Weights of a small GPT-style language model, trained from scratch on English Wikipedia.
Size: 12 layers, width 384, MLP 1536 tanh GELU, vocabulary 32768, 34M parameters.
Architecture: LayerNorm before each block, learned positions, biases, tied embeddings, capped logits.
MLP neurons of a small language model. Each row is named by its layer, matrix (up: input weights; down: output weights) and neuron, and shows model dimensions 272-367. Each number is 200 + 30 x the weight over its row's rms, rounded and kept within 0 to 999.
After each neuron's rows, "fires before" lists the tokens most often just after its 100 highest values on Wikipedia text that the model never trained on; "fires in" lists the words (lower case) most often at its 100 highest values on Wikipedia text that the model never trained on.

L7.up1195,183,195,204,206,201,184,220,225,179,256,150,167,197,212,185,212,218,254,202,184,197,205,180,114,192,168,248,238,179,185,210,200,200,192,146,262,221,202,192,237,184,163,185,181,238,210,160,190,203,207,178,251,185,187,245,214,194,204,202,176,261,259,186,173,177,190,235,196,189,200,212,192,194,203,243,243,202,174,186,218,148,161,187,179,175,184,212,164,206,213,217,237,214,186,232,159
L7.down1195,142,236,192,210,159,221,166,213,213,258,201,214,211,214,145,206,213,168,160,159,197,199,238,247,157,172,218,263,210,211,199,216,201,249,212,204,237,218,177,185,158,179,227,239,162,227,205,189,223,224,200,178,203,163,170,214,256,198,187,198,187,263,144,196,188,170,206,195,224,232,217,112,210,210,201,206,227,188,191,215,174,175,196,165,178,141,208,259,203,180,210,223,169,230,240,189
fires before: " ", " the", "\n"
fires in: "in", "april", "october", "august", "may", "february"

L6.up1053,181,195,190,170,204,220,163,223,181,194,208,201,181,212,207,187,201,200,204,159,137,216,180,208,220,167,147,227,166,223,249,169,112,215,197,205,216,193,236,245,188,215,171,209,190,221,193,167,217,208,210,214,206,237,208,180,227,223,205,222,132,215,192,244,208,269,177,209,243,245,275,222,227,181,205,174,169,179,182,263,283,181,153,241,147,224,203,212,187,210,198,261,206,202,234,179
L6.down1053,174,200,181,227,219,214,235,198,243,177,236,215,201,178,143,195,241,193,199,184,166,182,150,241,162,182,238,240,196,207,232,239,183,207,186,226,256,160,186,193,115,226,228,217,182,192,218,241,218,205,189,197,196,254,173,208,173,190,253,155,179,198,166,220,223,202,142,172,211,199,221,207,192,234,128,168,206,229,201,212,224,193,181,177,242,215,199,209,222,189,219,191,196,197,204,246
fires before: " ", " |", " in", "ts", " on", ":"
fires in: "born", "place", "coming", "zaporozhets"

L2.up872,189,184,214,207,194,246,204,252,198,205,200,242,191,141,186,166,228,250,221,203,275,182,249,211,165,219,221,161,171,186,211,248,159,244,198,222,217,185,203,253,266,230,187,203,208,195,246,170,176,211,209,148,138,194,167,171,191,154,132,241,184,240,245,240,154,168,214,198,221,177,169,188,211,140,163,150,180,273,220,163,172,233,237,229,206,217,165,218,137,171,240,224,168,177,209,243
L2.down872,154,235,193,197,186,175,223,241,216,190,162,248,197,180,125,181,210,197,218,152,184,216,238,236,218,160,232,206,185,149,192,195,200,207,170,201,198,209,205,198,154,218,221,226,244,200,196,237,133,181,154,191,189,233,244,159,210,161,142,180,173,216,183,283,228,231,195,181,239,209,154,197,194,193,180,144,205,181,259,155,194,163,212,246,174,180,198,243,180,232,181,202,187,162,196,194
fires before: " as", ".", " of", " II", ","
fires in: "such", "well", "s", "career", "war", "same"

L7.up450,204,157,210,174,212,241,208,213,233,180,229,208,154,190,215,200,165,193,207,182,168,203,180,254,183,157,194,175,279,152,145,199,257,205,204,223,199,218,185,146,189,176,210,190,181,198,189,224,184,223,190,173,166,174,166,156,237,278,171,231,214,223,163,225,217,187,215,235,236,219,206,168,261,204,203,237,197,232,183,136,202,214,221,217,261,131,244,208,204,234,173,233,218,192,179,216
L7.down450,232,206,163,263,203,199,161,151,261,185,190,285,226,172,210,113,219,196,205,234,170,222,198,180,154,203,172,160,206,210,207,211,194,217,212,199,181,157,203,221,223,212,203,191,235,175,218,176,193,215,209,257,192,225,159,213,216,232,183,232,214,251,188,217,210,207,192,253,170,212,211,171,208,197,225,169,181,166,177,208,213,220,199,231,197,209,173,179,180,177,217,186,183,168,192,162
fires before: " ", ","
fires in: "september", "june", "may", "october", "april", "july"

L4.up1292,184,163,197,219,188,211,182,126,221,204,195,146,191,135,182,179,172,222,194,196,183,163,202,254,223,217,226,183,241,257,205,227,258,182,218,219,214,179,206,196,153,190,211,237,188,200,152,193,247,180,190,216,164,204,214,210,127,181,196,211,177,285,207,205,213,192,139,247,218,138,208,215,204,173,220,168,246,158,198,172,169,193,187,165,241,264,220,214,177,237,186,188,196,180,176,251
L4.down1292,194,207,179,264,197,159,121,157,222,204,200,195,204,196,233,275,161,226,197,206,188,224,209,187,193,156,183,196,163,200,212,132,216,214,211,185,240,188,210,186,147,172,194,135,185,185,222,190,216,188,165,175,227,243,232,238,186,208,193,202,215,223,199,245,200,242,195,148,209,223,247,191,195,211,164,199,193,172,187,221,189,219,220,226,168,210,185,229,141,197,192,187,226,192,187,208
fires before: " "
fires in: "september", "december", "june", "november", "october", "february"

L7.up1175,212,228,251,215,168,245,203,175,184,222,149,231,249,187,217,166,166,211,222,252,141,170,213,195,176,198,176,157,158,190,233,162,248,219,226,151,212,202,221,239,208,208,193,210,185,185,226,191,172,227,217,188,284,245,211,207,200,174,175,219,186,220,215,176,181,171,234,159,245,203,175,199,173,210,221,175,181,228,150,195,230,187,144,212,237,253,163,161,205,239,207,222,238,172,136,163
L7.down1175,205,162,298,267,220,121,178,221,193,171,184,240,208,186,177,225,200,296,193,220,165,216,226,198,234,131,219,211,223,199,199,164,221,213,254,196,204,199,196,181,234,208,227,225,175,140,145,188,198,227,222,181,231,197,160,182,169,205,190,192,218,219,178,197,199,218,249,176,234,215,198,212,190,161,166,214,170,205,175,206,225,201,266,201,253,221,187,190,211,215,210,203,156,184,149,216
fires before: " ", " was"
fires in: "february", "april", "march", "january", "june", "which"

L2.up508,184,284,239,220,211,250,243,230,169,228,182,235,243,217,222,180,220,225,187,182,201,159,171,252,215,243,206,226,159,152,233,195,231,209,192,190,216,205,237,196,230,225,241,262,205,185,203,193,191,218,148,155,158,165,186,160,190,167,183,193,172,257,159,189,177,154,203,208,193,208,158,187,207,166,163,220,191,198,227,208,163,226,177,196,228,194,181,203,180,199,166,193,170,156,185,198
L2.down508,149,226,134,212,163,200,206,202,144,177,228,187,176,180,222,236,184,240,207,191,207,185,169,227,199,200,209,209,251,192,247,230,240,198,143,229,209,203,223,181,126,210,227,221,186,232,191,252,154,224,203,223,172,224,198,205,227,210,142,220,231,144,200,213,195,230,163,208,229,167,192,193,153,291,190,229,203,209,184,215,211,200,282,183,162,189,208,192,200,236,156,200,210,164,180,212
fires before: "."
fires in: "s", "no", "st", "c", "vs"

L2.up1375,224,250,219,196,171,196,260,228,203,196,207,190,179,198,196,218,230,195,177,196,188,185,214,197,184,246,202,246,227,199,255,211,273,165,209,224,226,187,171,150,194,160,225,249,180,207,196,214,216,221,201,189,216,206,165,233,187,183,217,171,172,206,165,207,185,232,195,208,182,188,172,213,255,114,229,170,167,256,261,236,249,157,168,217,159,208,210,201,172,160,199,225,158,172,265,189
L2.down1375,176,235,246,207,194,194,197,211,187,230,203,193,213,257,235,217,224,182,234,230,184,175,186,188,244,229,258,160,176,171,177,198,197,158,217,151,192,240,183,200,151,169,208,171,162,219,249,224,161,184,199,180,220,174,219,206,189,209,208,196,232,191,162,173,165,194,232,186,179,247,146,279,240,207,188,205,169,269,170,214,192,198,199,196,213,194,177,133,212,144,193,245,213,164,199,190
fires before: " "
fires in: "january", "february", "protein", "april"

L2.up1513,210,194,222,217,193,270,192,219,143,151,200,204,246,228,240,219,172,181,155,183,202,182,191,268,110,204,220,147,240,213,183,202,171,174,208,204,209,263,191,184,171,216,168,261,186,195,195,221,241,221,186,226,140,212,168,186,132,229,201,216,176,210,167,140,219,238,203,102,207,170,194,191,195,188,196,220,159,144,197,179,178,236,204,242,184,228,182,187,248,220,190,192,227,186,147,203
L2.down1513,175,173,210,160,156,176,172,171,232,195,179,222,234,183,167,137,195,217,185,224,187,218,226,228,211,177,209,129,208,247,214,190,185,166,181,210,180,211,264,217,215,134,210,176,204,204,201,194,206,164,200,129,165,161,188,190,251,191,205,188,221,249,213,171,199,206,221,228,215,189,150,177,187,217,235,212,230,205,159,203,199,241,254,229,228,226,223,197,131,204,182,150,195,152,176,189
fires before: " |", " the", "\n", " home", "."
fires in: "at", "votes", "won", "m", "l", "w"

L2.up325,271,216,204,202,182,169,234,249,186,207,207,193,211,246,226,266,228,236,160,186,221,163,210,204,227,208,221,168,208,231,141,218,194,196,147,202,246,216,157,161,193,170,194,205,126,172,191,171,233,198,149,242,215,126,171,202,206,215,183,197,189,173,167,178,175,190,229,218,197,177,183,178,193,184,184,173,163,223,193,232,191,195,158,210,185,235,186,171,202,233,244,206,181,230,185,198
L2.down325,228,213,220,198,137,196,169,197,209,195,199,160,166,222,193,201,223,162,187,207,222,199,159,208,238,197,217,207,225,162,274,200,193,187,167,141,180,214,183,181,162,196,164,224,161,215,203,218,239,189,126,147,240,146,177,196,172,207,232,226,230,195,138,157,194,205,196,137,260,234,283,237,172,215,184,215,194,202,179,271,206,228,194,236,199,195,241,155,258,179,171,198,194,191,175,217
fires before: " ", " |", "athi", ":"
fires in: "january", "cast", "marathi", "born"